config.toml
norm_eps = 1e-06
rope_theta = 43600.0
init_std_down = 0.0135
beta1 = 0.95
final_lr_fraction = 0.03
max_seq_len = 1024
MLP neurons of a small language model. Each row is named by its layer, matrix (gate and up: input weights; down: output weights) and neuron, and shows model dimensions 64-191. Each number is 128 + 24 x the weight over its row's rms, rounded and kept within 0 to 255. A neuron's up and down rows have the sign that makes its largest values positive.
After each neuron's rows, "fires on" lists the tokens most often at its 100 highest values on Wikipedia text that the model never trained on; "fires in" lists the words (lower case) most often at its 100 highest values on Wikipedia text that the model never trained on. A number after a token or word is its count.

L6.gate712 [135 163 118 165 150 109 124 121 137  88 153 100 138 118 164 131 103 138 148 182 163 147 112 138 129 122 161 112 118 130 103 151 134 173 123 135 110 122 139 133 130  95 157 115 103 165 151 157 135 129 130 144 137  66 151 156 126 151 148  95 142 150 139 142 135 115 106 163  85 113 164 145 127 151 132  90 104 141  93  90  94 142 133 162 109 116 108  76 147 130  90 102 126 129 104 116 137 166 129  91 120  87 142 125 130 126 140 138 130 184 125 174 114 147 143  94 127  79 162 140 163 157 117 158  96 102 111 160]
L6.up712 [118 159 141 130 119 115 135 131 185 155 131 115  99 124 143 136 139 136 164 146 162 176 162 142 119 149 114 166 106 145 152 148 110 146 118 161  65 131 101  84  87 100 124 133 166 135  88 137 127 163 128 106 101 119 124  92  81 121 123 139 150 112 134 177  98  98 178 120 105 147 187  90 146 130 141 100  92  99 153 131 113 131 167 146 121 119 133 160 173 132 153 151 169 115 119 125 142  75 122 150  86 155 150  98 105 123 175 146 129 129 128 153 130 166 118 148  98 153 126  92  96 121 164 125 161 149 134 144]
L6.down712 [144 175 152 136 102  64 119  87 136 139 157  89 134 166 158 145 125 113 157 165 181 136 140 159  93 127 146 134  91 103 134 142 104 148 132 129 137 120 127 145 146  97 158 138  84  78 160 131 161 119 114  92 120 115 135 135 136 123 101  81  92 145 149 157 131  85 124 160  95 136 181 155 169 106 188  85 138 149 146 120 120 137 152 156 104 145 114 109 162 125  95 139 128  81 144 142 144 130 146 104 140 115  95 155 126 134 152 131 108 128 138 131 136 157 188 130 120  83 120 148 160 142 132 160 114 162 125 109]
fires on: "0" 79, " most" 16
fires in: "000" 59, "most" 20

L4.gate548 [160 112 118 124 137 190 113 141 174 115  92 110 160 134 115 152 147 132 152 122 151 110 137  86  89 103 132 102  80 130 138 160 125 155 126 121 104 134 120 132 148 103 128 132 132 118 111 149 101 128 133 203  90 132 148 139 144 127 135 169 149 117 144 114 156 144 142 145 152 144 111 100 148 139 163 131 107 143 109 150 136 121 149 146 132 149 148 175 138 153 120  99 134 147 121 111 114 119 118 137 174 129  94  91 133 124 148 122  94 164 127  86  71 165 157 130  89 133  87 150 113  83 118 143 133 100 102 139]
L4.up548 [125 127 111 119 140 157 122 118 148 141 126 134 108 111 116 116 131 115 137 146 136 111 136 101 133 124 144 120 142 152 104 142 115 175 130  96 146 111 138 116  97 140 145 129 124 110 132 156 118 166 135 173 114 154 162 117 156 144 109 139 178 108 162 121 151 144 147 160 136 155  95 121 156 122 138 126 141 147  76 136 154 152 138 166 121 128 122 125 129 142 107  80 117 136 122 102 143 152 161 159 135 100 123 101 125 121 125 105  99 140 107 102 135 155 170 115  89 103  61 177  92 131  90 192 111 113 137 106]
L4.down548 [177 131 118 103 119 139 116 138 138 148 137 109 102 159 142 152 165 126 124 109  98  99 170 151 142 116 129 117 112 143 125 126 132 146 146 129 116 174 130 142  97 136 125  90 135 152  90 134 155 128 108 167  64 137 144 105 140 139 132 158 124 104 136 142 175 139 150 140 126 131  87 131 167 139 166 127 113 143  89 167 138  94 153 132 126 114 158 160 130 178 108 119 151 124 116  91 124 127 112 102 141 132 116 129 121 119 129 112  98 141 121 120  88 133 156 115  88 155 134 133  73 100  94 153 110 102 108 129]
fires on: " Cup" 30, " Championship" 22, " tournament" 8, " war" 5
fires in: "cup" 30, "championship" 24, "tournament" 9, "war" 5

L11.gate952 [110 124 132 110 137 118 121 134 156 136 171 127 109 172 169 153 125 114 112 142 146 119 144 144 120 121 121 125 140 162 124  96 102 163 142 131 155 113 129 131 131 106 145 113 135 130 102 122 109 111 113 114 154 130 148 138 100 148 167 146 138 125 117 166 159 137 150 149 150 133 132 154 135 134 176  94 118  99 113 129 126 100 122 118 129 117 123 132 158 176  61 145  93  76 127 121  96 135 139 130 124 104 169  91 192 129 119 145  84 153  83 157 131 115 110 128  90 145 133 148 142 110 133 128  87  97  99 142]
L11.up952 [114 117 143  94 138 125 147 181 188 112  97  92  99 101  95 125 145 118 141 110 133 116 111 137 138 127 180  98 131 130 114 113 100 110 124 126 130 182 139 185 137  88  91 153 123 169 134 120  98 106  92 182 100 110 188 157 146 155 103 134 119 102 132  94 119  97 133 123 142  75 158 130 114 142 130 118 110 126 103  93 104 116 135 100 131 136 135 107  97 151 114 102 121 146 120 118 162 133 125 163 132 108 131  95  88  78 133 110 128 109 115 146 104 160 122 117  89 108 134 104 133 118 169 107 127 109 159 120]
L11.down952 [121 123 144  84 161 138 150 157 206 114 149 160 123 135 119 121 106 134 139 103  84 111  78 175 155 156 119 117 140 155  91 138 151 125 153 124 123 119 151 121 110 121 124 128  90  78  78 139 156 120 134 146 137 123  87 114 186 159 143  82 118 158  77 125 138  93 142 121 143  76 127  96 133  82 147  93 113 110  99 128  66 122  79 114 174  95 139 130 146 142 153 119 145 160 102 119 130 144 120 136 134 135 122 159 151 146 151 132 151 128 113 141 101 128  86 125 133 137 153 117 142 146 189 100 142 132 113 158]
fires on: " in" 27, " In" 20, " as" 10, " was" 10, "In" 8, " From" 7
fires in: "in" 55, "from" 12, "as" 10, "was" 10, "by" 5

L4.gate686 [159 129 124  90 110 117 135 124 181 134  93 144 131 119 124  87  93 111  92 122 127 101 165 120  83 137 153 152 117 144 143 112 148 146 151 131 149 107 129  99 100 108 147 111 121 107 136 174 173 180 141 147 113 104 132 123  92 117  85 135 145  92 180 128 158 137 151 160 102 147 118 130 184 129 165 119  95 122 110  97 156 156 141 156 118 120 115 152 151 133 117  94 127 130 108  85 123 122 138 152 110  93 109 111  88 152 130 105  93 147 133  74 184 178 107 138 125 153 123 130 138 146  92 143 128 145 144  79]
L4.up686 [142 141 116  92 107 138 115 106 151 120  95 107 140 111  97 107  73 145 116 116 116  91 165 142 102 111 150 151  76 142 147 115 127 165 162 139 139 136 128 103 104  90 150 105 122 109 119 162 152 148 178 144 136 110  89 130 110 113 113 135 146  72 160 112 172 132 135 160  87 124 136 113 156 147 160  97 113 135 111 128 175 141 159 154 138 140 120 134 168 154 131 109 119 102 112 108 149 110 126 113 133 107 103  88 110 140 137 129  80 151 116 107 154 172 144 133 117 164 124 150 132 164 103 144 144 153 128  82]
L4.down686 [164 139  90 107  91 147 125 122 147 151 124 129 122 140 141 112 118 141  88 106 111  94 138 148 123 132 117 114 124 114 119  86 140 122 154 142 137 142 173 129 110  85 126  97 148  79 124 134 170 140 157 164 109 115 102 113 120 138 111 141 117 110 160 103 183 142 141 147 118 121 145 106 152 129 156 104 137 138  72 134 140 102 166 153 126 137 128 154 129 149 130  92  97  85 123  98 131 114 102 112 126 111 116 136  98 119 144 145  87 126 110 108 113 150 140 117 124 158 143 133 141 125 106 141 146 121 106 118]
fires on: " Cup" 47, " Championship" 22, " Award" 18, " Liga" 6
fires in: "cup" 47, "championship" 22, "award" 18, "liga" 6

L6.gate651 [119 131 149 131 114 180 124 134 113 137 116 163 132 184 124 100 149 158 157 130 143 114 117 126 111 153 154 126  99 119 151 158 125 184 135 148 177 154 157 124 158 179 163 135 147 168 117 146 138 105 137 137 138  89 143 134 143 157 151  93 184 138 114 161  81 115 151 183 120 171 131 120 118 123 158 137 137 149 126 119 125  97  74  70 103 157  87 113  82 162 119 124 159 140  80 114 110 133  91  95 124 140 131  90 147 134 104 144 123 111 133 103 136 125 159 106 160 152 115 115 158 121 157 128 124 102 139 109]
L6.up651 [126 182 125 180 119 144 128 129 121 121 122 145  92 132 108 113  90 159 143 174 119 119 143 116 125 119 128 123 116 137 129 150 139 142 170 134 207 175 129 148 123 158 138 131 141 155 101 131 116 101 149 130 144 116 121 127 163 115 139  70 166 119 110 111 114 147 149 166 118 106 113 144 104 163 114 133 134 135 126 112 101 122 112 123 116 123  90 150  91 126 116 128 122 185 135 120  86  79 136 127 142 132 124 115 162 149 122 154 108 135 134  87 114 169 137 134 102 195 143 134 111 120 155  85 141 129 130 122]
L6.down651 [105 150  89 118 135 144 124 111 140 145 112 115 114 114 120 118 126 147 106 113 137  80 158 121 108  86 110 138 160 167 112 126  85 130 126 127 140 120 129 168 121 172 140 116 151 126 127  96 146 104 145 113 126 123 112 124 146 110 120 150  94 104 148 117 142 160 137 165 132 128 115 126 138 155  94 133 149 190  89  99 129 145 150 121 153 158 159 137 134 112 135 122 112 162 139 130 112 102 167 116 118 122 140 146 137 132 135 112 133 106 139  98 144 123 128 157 110 101 155 152 111 127 138 141 142  87 140 126]
fires on: "1" 87, "8" 13
fires in: "2016" 13, "2010" 12, "2015" 12, "2012" 10, "2014" 9, "2011" 9

L4.gate499 [106 111 124 106 139 160 156 147 142  94 142 110  99 114 148 114 113 152 123 107 149 110  96 144 114 139 162 124 168 122 171 156 155 160 117 129  96 112 157 106 136 106 132 128 137 166 155  99 169 136 168 139 111  98 148 157 153 152  74  97 137 120 161 123 140 119 121 139 103 140 118  84 162 117 116 135 158 123 100 166 125 133 131 147  76 158 103 126 130 109 123 140 132 107 138  96 116 123 103 124 166 189 117 104 125 115 146 171 119 119 118 135 128 174 156  98 127  94  99 119 133 163 141 140 104  73 140 119]
L4.up499 [129 133 111 124 156 110 110 119 125 135 177 120  97 101 136 129 100 155 113 115 149 129 131 120 100  85 127 150 122 119 156 105 101 152 115 148 102 119 125 148 141 112 116 121 116 136 111 113 149 133 128 122  69 127 127 115 143 143 121 121 137 144 135 128 111 125 122 128 155 115 155 157 145 121 122 157 142 100 114 153 123 128 139 192  59 113 128 156 106  73 126 135 117 108 152 110  90 119  89 135 187 152 175 157 126 106 124 108 111 125 129 150  72 168 146 119  91 120 151 162 132 151 122 134 129 135 137 119]
L4.down499 [133 115 115 132 147 123 150 119 103 119 159 106  80 137 170 137 132 132 116 132 162 142 122 134 115  84 134 118 134  88 166 111 127 128 143 142  71  95 184 129 125 110 108 111 125 121 101 117 153 127 113 115  92 101 118 129 178 147  91 113 111 127 117 135 147 103 132 161 170 162 128 126 138  82 134 156 156 118 116 164 115  94 125 166 101 150 162 141 104  87 110  85 111 136 155 103 159 126 125 125 166 166 143 135 114 133 140 109 117 126 159 142 121 149 147  94 111 118 156 134 126 130 165 131 149 123 121 125]
fires on: " Best" 27, "est" 17, " best" 12, " last" 10, " highest" 7, " most" 5
fires in: "best" 42, "last" 14, "highest" 8, "most" 8, "coleoxestia" 5

L9.gate733 [141 165 136 115 106 145  90 151 141 107 105 140 142 152 126 149 136 159 186 164  96 129 134 145 106 130 120 116  83 130 116 146 121 113 116 195 119 116  91 114 175 150 127 151  89 120 139 173 117 101 120 147 127 131 106 107 141 118 139 141 151  99 132 162 104 137 110 202 105 154 112 102 148 151 121 153  82 148 125 137 125 149 133 108 175 146 116  89 138 147  90 123 109 164  95 152 121 154 142 144 188 101  79 118 171 136 156 121 172 116  81 163 128 116 168 105 111 186  80 162 157 121 131 143 124 109 125 107]
L9.up733 [161 149 109 109 125 158  78 115 171 142 123  99 148 129 149 138 149 146  82 127 104 104 118 129 105 136 155 130 168 130 126 108 140 160 110 104 151 139 111 159 121 124 133 118 136 124 173 164 153 207 113 133 166 108 102 175  78 180  53  80 169 138 169 108 160 127 150 168 128 134 133 120 156 103 166 121 149 163 123  74 153 138 149 147  95  90 168 140 152 104 149 156 137 123 129 105 137 120 132 172 197 151 114 123 117 105 112 113 103 141 109 132 152 150 124  95 104 111 113 127 163 150 110 163 157 148 128 122]
L9.down733 [103 134 136 155 148 114  93 154 143 113  84 119 136 122 132 155 166 126  75  94 152 107 201 130 129 125 132 117 142 135 123 140 116 129  93 144 145 147 148 118 159 116 142 134 140 152 161 126 174  73 131 133  80 125 150 116 129 114 179 140 142 146  85 138 144 112 139 155 147 144 164 113 175 135 162 143 115 105 125  94 126 115 121 134 156 154 135 144 152 189 130 150 147 136 128  89 143 137 138 118 115 119 116 112  91 148 137 111 102 119 120 110 150 160 114 131 117 167  86 157  99 135 155 144 141 146  91 132]
fires on: " Cup" 27, " election" 18, " Olympics" 8, " Games" 7, " campaign" 6, " Championship" 4
fires in: "cup" 27, "election" 18, "olympics" 8, "games" 7, "campaign" 6

L4.gate553 [162 108 135 128 130 116 126  99 115 153 107 130 123 118 123 134 151 136 163 118 142 102  92 140 179 118 132 162 163 115 135 139 121 151 126 149 131 133 154 138 126 170 125 123 122 137 120 112 140 116 139 146 133 114 117 137 154 143 135  81 148 115 169 162  96  93 160 153 143 152 128  90 149 117 120 105 127 108 119 140 109 135 111 130 196 108 159 116 149 101 146 153 152 116 130 146 104  83 131 154 105 120  99 111 155 156 105 148  56  80 100 140 182 116 124 106 152 137 164 114 115 114 130 159 166 127 143  78]
L4.up553 [140 150 130 131 149 115 153 124 126 145 108 129 100 159 136 162 125 135 147 122 133  97 128 180 136 113 157 142 167 138 151 108 112 133 146 118 182 122 137  95  99 149 109 130 129 152 127  99 169 127 132 166 101 134 148 123 143 105 140  95 141 158 132 146 108 108  91 124 127 171 133 136 137 129  92 108 119 108 107 121  75  99 143 164 152  66 105 129 133  86 135 136 144 142 131 183 107 112 153 116 129 144 138 123 133 119 114 140 114  90 114 143 153 121 121 105 137 157 161 111 110 107 151 127 123 179  97 120]
L4.down553 [121 147 122 124 170 156 120  50 154 148 132 110  79 107 155 134 118 142 145  98 127  73  92 126 158 140 121 145 186 119 118 121 138 128 132 138 148  83  98 147 113 106 130 152 113 138 105 112 152 130 140 165 130 106  94 131 167 131 124 100 165  97 126 123 116 125 166 163 157 152  89 130  90 177  93 130 148 140 120 147  92 144 121 113 168 112 143 131  99 113 172 161 114 118 154 128 125 103  87 140 113 138 115 108 175 109 107 144  85  79  95 125 149  96  97  96 157 121 138 112 117 165 142 157 165 104 117 104]
fires on: "1" 95
fires in: "2016" 15, "2014" 13, "2015" 12, "2012" 11, "2010" 11

L3.gate680 [129 146 104 118 134 144  98 119 124 159 134 106 113 129 113 108 105 147 101 121 122 128 151 145 108 150 122 131 141 135 140 136 149 110 110  92 119 120 128  93 111  92 128 162  95 127 134 128 155 114 103 169 133 117 133 116  74 133 114 137 176 120 137 108 153 144 161 151 131 144 139 153 161  93 127 124  89 175 121 149 110 171  89 125  87 109 104 110 102 121 109 108 106 158  96  87 104 139 102 190 151 118 111 145 114 115 122 114 111 130 129 112 126 137 137 149 120 121 138 122 123  90 139 189 151  80 155 112]
L3.up680 [141 133 102 109 149 127 128 167 155 136  84 143 140 150 141 121 152 138  85 152 132  91 141 148 136 110  97 112 145 107 128 117 112  98 171 121 131 100 116 121 136 123 132 133 113  97 122 132 158 175 123 164  96  82 147 135 101 152 132 114 145 139 168 127 151 106 110 131  96 153 129 139 149 108 160 119 154 154 118  99 124 107 147 112 130 137 141 113 148 160  98 133 123 125 136 116 156 166 158 100 162 125  96 136 123 128 110 152 122 175 159 164  91 167 157 148 103 127 106 196  88 131 149  94 135  85 112 140]
L3.down680 [183 106 149 106 128 138 125 160 135 129 109 162 137 114 131 117 151 157  88 114 132  76 156 158 137 121 101 123 155 120 100 118 119 117 163  94 142 150 139 160 128 138 129 105 126 109 112 121 147 142 117 120 140 121  91 139 136 120 135 121 141 106 154 126 140 142 110 126 121 126  92 148 160 131 145 117 141 141  84 166 137  76 100 140  99 132  85 133 125 151 164 103 124 143 116  96 119 149 120  99 143 161 131 158 110 135 130 128  92 122 145 142 106 121 148 129  85 134 155 132 106 122 129 135 122 136  97 140]
fires on: " tournament" 20, " Tour" 15, " Championship" 14, " Team" 13, " Semi" 8
fires in: "tournament" 21, "championship" 16, "tour" 15, "team" 13, "semi" 8, "competition" 6

L9.gate865 [110 133 174 125 145 155 139 118 158 146 104 138  94 126 122  77 140 132 139  92 139  88 156 140 105 139 121 159 138 135 102 129  96 101 164 153 120 130 150  96 133 105  89 116 146 132 106 116 112 154 101 138 151 131 131 180 125 101  86 131 141  94 137 126  99 168 153  90 103 110 153 127  98  88 141 183 119 137 100 112 135 110 137 151 136 143 103 127 134 159 135 147 122 129 134 153  88 104 110 113  81 136 114  95 119 125 143 166 150 126 126  82 124 131 115 104 123  95 146 112 152 135 147 125 113 118 131  97]
L9.up865 [ 94  97 142 141 129 164 139 115 124 143 159 107 115 113 121 162 112 128  93 149 127 130 134  66 119 155 125  72 123 103 121 111 133 148  82 111 107 106 115 166 133 133 149 105 132  69 105 160 139 144 117 137 149 141 144 101 146 114 116 164  79 110  86 147 135 130 125 151 130 142 114 118 115 137 152 126 110 121 129 137 120 130 112 133  83 152 114 138 115  93  99 127 136 107 133 139 146 163 141  97 113 104 163 104 112 169 165 110 126 137 169 124 109 109 147 107 103 114 136 123 122 102 158 144 133 142 158 138]
L9.down865 [109 100 119 113 114 154 105 118 129 120 121  73  96 108 153 146 112 150 125 123 115  87 109 119 114 163 117 152 102 101 149 165 114 141 137 121 107 149 163 122 158 104 147 179 109  72 163 141 162 185 171 121 120  92 103 122 138 116 109 131 129  73 124 148 151 107  91 178  84  90 128 107 148 158 122  95 168 109 139 138 127 138 143  43 134 154 132 101 119  90 135 124  96  90 127 134 117 137 115 114 107 141 167 114 110 122  90 152 148 101 151 130 159 130 168 104 101 104 135 122 115 114 170 137 124 174 117 127]
fires on: " an" 22, " as" 15, " by" 8, " with" 6
fires in: "an" 21, "as" 15, "by" 8, "with" 6

L4.gate470 [119  75 110 106 180 152 135 173 129 146 101 146 148 145 157 120  84 140 151 103 116 110  60 127 119 130 191 144 144 146 173  91 152 145 106 128 139 174 127 153  94 105 155 145  93 154 118 114 142 125 112 130 126  94  56 142 132 145 131 119 152 108 126 141 160 134 143 112 121 123 123 122 101 134 169  79 139 142 120 120 101 124 139 168 122 139  90 140 160 101 142 108 124 132  99 107 123 114 125 102  98 135 131 118 108 104 114 105 116 123 133 127 114 117 124 126 155 163 138 165 144 181 102 147 122 119 138 126]
L4.up470 [110 124  76 146 179 157 139 119 191 147  92 146 174 123 140 136 111 103 150 175 100 115 112 165 156  94 138 194 164 120 173 115 110 134 111 126 130 133 144 141 112 103 134 127 123 144  89 105 130 152 131 140 133 134  56 116  71 136 106 110 137 105 128 129 158 123 146 115 153 115 168 103  96 133 170 109 108 111 115 110  97  90 114 153 156 113  91 150 181 114 149  77 117 100 171 131 155 122 163  85 103 125 137 117 124 100 107 112 116 145 143 153 129 106 100 148 118 139 145 145  98 128  98  85 146 143 122 133]
L4.down470 [140 150 139 146 110 138 147  79 135 107 129 128 132 136 149 139 111 150 137 146 106 124 106 111 147 120 103 143 146 115 118  97  97 138  92 136 126 149 159 138 138 136  86 135 131 102 112  99 133 112 154 134 106 114 101 105 127 160 100 133  95  84 119 167 152 137 175 158 186 143 143  92 114 119 127 134 127 123 144 120 130 140 132 181 156 165 182 171 158 152 147 115 109 125 167 103 134 125 119 111 157 126  98 130 117 129 164 104 141 157 146 119 131 127  99 117 105 143 162  85 166 132 172  92 139  91 139 100]
fires on: " School" 29, " monastery" 12, " Church" 12, " church" 11, " Village" 4, " Block" 4
fires in: "school" 29, "church" 24, "monastery" 13, "village" 4, "block" 4

L4.gate590 [128 163  99  74 121 157 140 148  90  84 148 137 118 123 106 136 152 131 132  97 175 138  92 167 134 138  83 116 184  82 110 114  71 111 122  78 117 106 131 160 133 105 131 134 114 171 109 117  89 110 174 138 141 186 135 114 115 132 114 137 137 139 145 130  96 126 120 164 139 105 136 123  81 136 120 172 142 146 160 160 150  97 115 121 112 142 120 119 142 121 109 166 131 125 117 152 147  97 122  95 142  89 119 144 111 131 100 130 108 123  95 105 107 144 163  85 157  81  84 125 137 117 137 111 115 106 144 112]
L4.up590 [ 88  61 100 115 132 102 113 188 118 121 100 111 115 102 144 147 139 106 122 112 124 119 125 125 135  80 145 145 147 169 112 184 177 141  92 129 145 117 126 151 106 126 134 148 153 154 105  93 142 134 115  51 120 114 114 110 141  92 134 138 157 144 134 125 133 170 158 161 135 101  83 101  98 157 130  99 110 114 149 123 122 147 129 170  93 119 144 132 128 121 121 158 127 155 114 107 147 136 153 135 127 132 145 150 128 165 143 167 154 114  98 107 132 132 110 134 146 125  95 160 123 194 127 115 135 119 136 131]
L4.down590 [ 75 194  94 114 133 174 152 136 118 105 162 122  88 123 122 146 138 115 123 113 147 120  79 161 136 110  95  81 147  95 110 133  85 144 125 112 119 125 106 144 145 143 167 163 130 174  84 123 117 105 124 153 154 155 142 106 116 132 120 138  65 147 141 131  69 134 152 182 122  90 134 140 104 141 119 181  99 148 178 169 162  71 115 120  93 131 118 129 124 124 158 170 122 136 124 139 158 118 107 118 123 102 125 110 132 141 121 145 134 111 125 146 145 148 142 126 120 129 118 140 167 114 164 107 126  97 159 104]
fires on: " under" 38, " due" 24, " According" 11, "According" 8, " Under" 6
fires in: "under" 41, "due" 24, "according" 22

L4.gate225 [182 123 105 105 138 148 102 120 157 139 121 148 178 109 140 135 100 101  69 114 116  99 177 148  97 123 167 178 116 142 153 144 118 121 149 128 173 124 126 156  87 121 108 118 115 109 138 155 166 162 142 153 134 120  73 112 115 134 111 127 157 116 140 137 134 123 118 163 130 136 135 121 150 136 163 141 112 135 100 140 172 133 158 167 121 119 122 141 143 147  99 120 103  91 116 117  95 133 122 146 153 137 103 125 113 127 121 154 100 145 122 124 121 191 137 136  82 135 115 149 102 130 109 187 129 121 153 137]
L4.up225 [162 137  86 105 132 164  88 164 177 131  99 125 166 106 126 135 102 151  81 123 117  88 139 126 101 128 142 160 125 114 135 120 114 136 144 141 156 127 147 155  95 133 123 114 113  92 128 154 147 165 170 157 112  99  95  98 107 144 103 117 141  95 151 132 169 110 152 159 113 133 136 134 159 167 127 104  99 129  99 143 149 133 159 151 124 140 150 150 135 157 116 114 102 101 102 114 135 133 135 143 148 143  76 124 108 108 116 136 104 155 131 121 121 187 144 100 110 136  87 153 107 127  95 168 128 127 149 117]
L4.down225 [171 131 117 103 110 175  96 144 138 148 108 123 170 128 138 141 145 146  95 116 125  95 138 157 108 115 103 120 160 123 112 114 153  93 144 148 157 143 149 147 113 122 130  96 123 120 125 134 170 135 147 151 135 139  80  97 147 179 129 121 133 106 142 138 159 118 119 142 160 134 145 109 136 137 137 117 125 150 104 168 118  90 156 133 129 142 112 152 123 147 116  87 111  93 142  90 117 126  98  98 134 130 105 123 109 126 138 107  76 128 114 131  80 120 153 107 107 143 118 138 104 141 116 188 151 106 128 126]
fires on: " Cup" 47, " Championship" 22, " Games" 10, " Festival" 5, " Olympics" 4
fires in: "cup" 47, "championship" 22, "games" 10, "festival" 7, "olympics" 4

L3.gate950 [ 96 111  91 117 138 160 128 153 144  92 117 148 135 131 114 113  83 114 126 123 142 186 132 131  94 117 134 107 119 102  85 137 110 147  99  93 125 154  97 108 132 140 146  95 133 193 116 131 112 139 116 124 140 137 119 132 124 125 117 125 117 172 126 148 122  79 152 152  92 157 172 153 143 120  84 141 145 130 111 119 144 144  94 115 134 163 111 121 134 170 159 131 171 135 107 104 162 131 104 118 129 133 160  97 110 106 141 164 123 118 128  96 125 124 150 144 154 116 138 141 171 125 136 130 116 115 118 135]
L3.up950 [ 96 115 126 147 164 105 103 156 141 102 170 122  99 116 132 111 113  92 128 150 146 152  99 173  72 140 106 136 143 149 117 143 128 131 128 105 114 145 136 116 109 112 113 143  97 152 105  74 111 172 110 155 139 166  65 116 119 137 157 120 124 136 133 138 151 111  83 160 137 150 144 122 112 120 104 125 123 126  90  86 133 138 150 114 107 155 116 123 166 132 131 144 159 117 154 138 132 106 140 139 110 129 117 157  83 148 145 118 150 141 146 131 122 146 140 112 133 130 124 129 144 160  92 104 118  92 120 160]
L3.down950 [ 95 151 115 117 139 116 125 181 131  76 158 123 104 132 110 123 132  93  97 116 107 155 112 143 118  96 124 112 124 129  70 137 133 153 127  98 124 180  69 124 141 152 114  61  97 166 126 133 117  92 113 103 138 180 114 104 118 114 106 150  87 155 128 139 111 132 134 146 100 124 130 176 104 148  84 146  99 118 100 104 162 130 142 139 141 141 109 116 152 134 159 144 169 104 137 107 113 146 112 104 146 116 154 110  95 121 134 153 116 159 111  94 128 135 154 124 136 113 154 118 157 128 116 105 116 128  94 174]
fires on: " under" 36, " due" 18, " because" 14, " According" 9, " Under" 4, " based" 4
fires in: "under" 39, "due" 19, "because" 14, "according" 13, "based" 4

L4.gate713 [117  97  93  97 127 121 120 169 158  66 129 124 141 102 140 126 125 135 139 106 122 136 110 185 168 115 153 146 165 119  98 124 142 150 109  91 138 152 144 112 124 151 161 134 111 148 101 113 107 120 118 147 135 105  90 114 113 104 124 100 142 152  92 121 160 131 127 130 140 110 168 165 142 193 127 148 165 178 136 141 122 142 123 121 116 105  98  92 138  99 147 129 149 129 101 126 131 128 142 130 158 125 160 134 125 116 112  78 149 131 146 169 113 121 147  79 116  82 174 165 109  91 126 109 125 133 136 128]
L4.up713 [ 96 138 103 138 135 129 120 102 159  83 155 132 116 172 106  99 134  87 146 104 144 150 116 108 141  90 131 159 111 127 124 120 156 152 118 103 130 114 139 129 114 100 133 125 101 128 131 113  56  78  75 158 117 131 124 144 129  96 127 100 135 135  84  89 123 139 124 139 118 133 142 157 124 121 168 175 122 146 157 105  86 175 133 135 149  86 161 107 161 113 120 136 164  91 125 119 147 136 132 182 103 126 145  94 142 140 160 139 123 117  84 126 114  99 134 124 143  92 131 144  97 156 105 111 151 151  71 160]
L4.down713 [ 91 161 133 151 158 130 121 123 130  72 101 136 148 152 134 117 133  93 128 106 105 120 112 170 176 105 118 166 148 102 103 121 138 152 112  57 128 141 154 134 140  94 146 107 135 150 120 124 144  82  88 140 119 105  85 132 110 109 109 133 101 172  76 113 142 124 132 147 108  84 135 145 117  98 161 199 125 112 149 127 146 140  83 116 126 117 107 113 131 103 115 127 148 100  95  87 170 115 133 134 131 136 148 107 135 121 133 118 141 166 114 154 110 109 140 103 150 102 145 146 141 150 167  82 141 115 124 112]
fires on: " based" 24, " due" 17, " Home" 12, " According" 11, "According" 8
fires in: "based" 27, "according" 22, "due" 19, "home" 13, "prior" 4

L9.gate190 [124  94 148 126 113 170 100 126 157 153 121 151 101 124 164 127 108 129 165 116 168 155 107 124 134 128 145 175 103 136 118 159 131 177 128 129  81 109 135 132 142 104 142 138  86 166  72 141 123 151 143 133 184 138 148 138 122 107 122 104 129 122 103 133  76 150 110 138 116 149 155 130 118 151 152 116 102 145 110 129 122 127  96 122  86 158  59 156 146 113  94 117 116 141 128 115 136 131 105 112 134 132 148 131 104 128 120 147 132 117 169 115 145 156 139 137 129 157 149 122 127 129 105  99 121 116 143 113]
L9.up190 [131 131 134 137 110 138  89 122 163 102 164 133 149  87 112 142 162 167 102 135 143 141 109 163 114 102 119 111 133 121 152 127 105  97  81 137 144 122 142 137 163 149 109 120 110 117 171 162 129 148  93 128 121 120 149 110 163 176 171 125 144 109 129 154 145 136 155 143 116 117 150 122 148 130 143  80 149 160  64 141 182 141 141 129  81 162 128 119 129 117 131 122 143 109 111 100 179  96 131 151 140 127 129  89 146 135 156 124  99 153 105  81 131 101 170 133 137 175 129 139 160 110 112  92 135 117 152 113]
L9.down190 [140 100 155 130 147 169 129 135 103  75 156  97 114 103  84 143 120 135 139 109 119 138 110 165  83 120 112 137  85 100 118  88 135 137 123 123 145 120 134  87 174  97 122 140 121 150 202 112  97 155 168 161 113 105 154 153 140 126  85 134 132  98 110 115  75 127  87  94 126 138 149 150  93 166  92 111 129  97 130 121 120 116 154 134 151 172 106 130 150 134 122 122 118 136 133 151 184 137 155 143 142 107 151 136 102 142 120 137 144 130 127 134 151 130 109 134 156 156 129 106 160  74 160 122 128 102 119 121]
fires on: " a" 26, " were" 14, " one" 11, " an" 6, " as" 5, " are" 4
fires in: "a" 26, "were" 14, "one" 13, "an" 6, "as" 5, "are" 4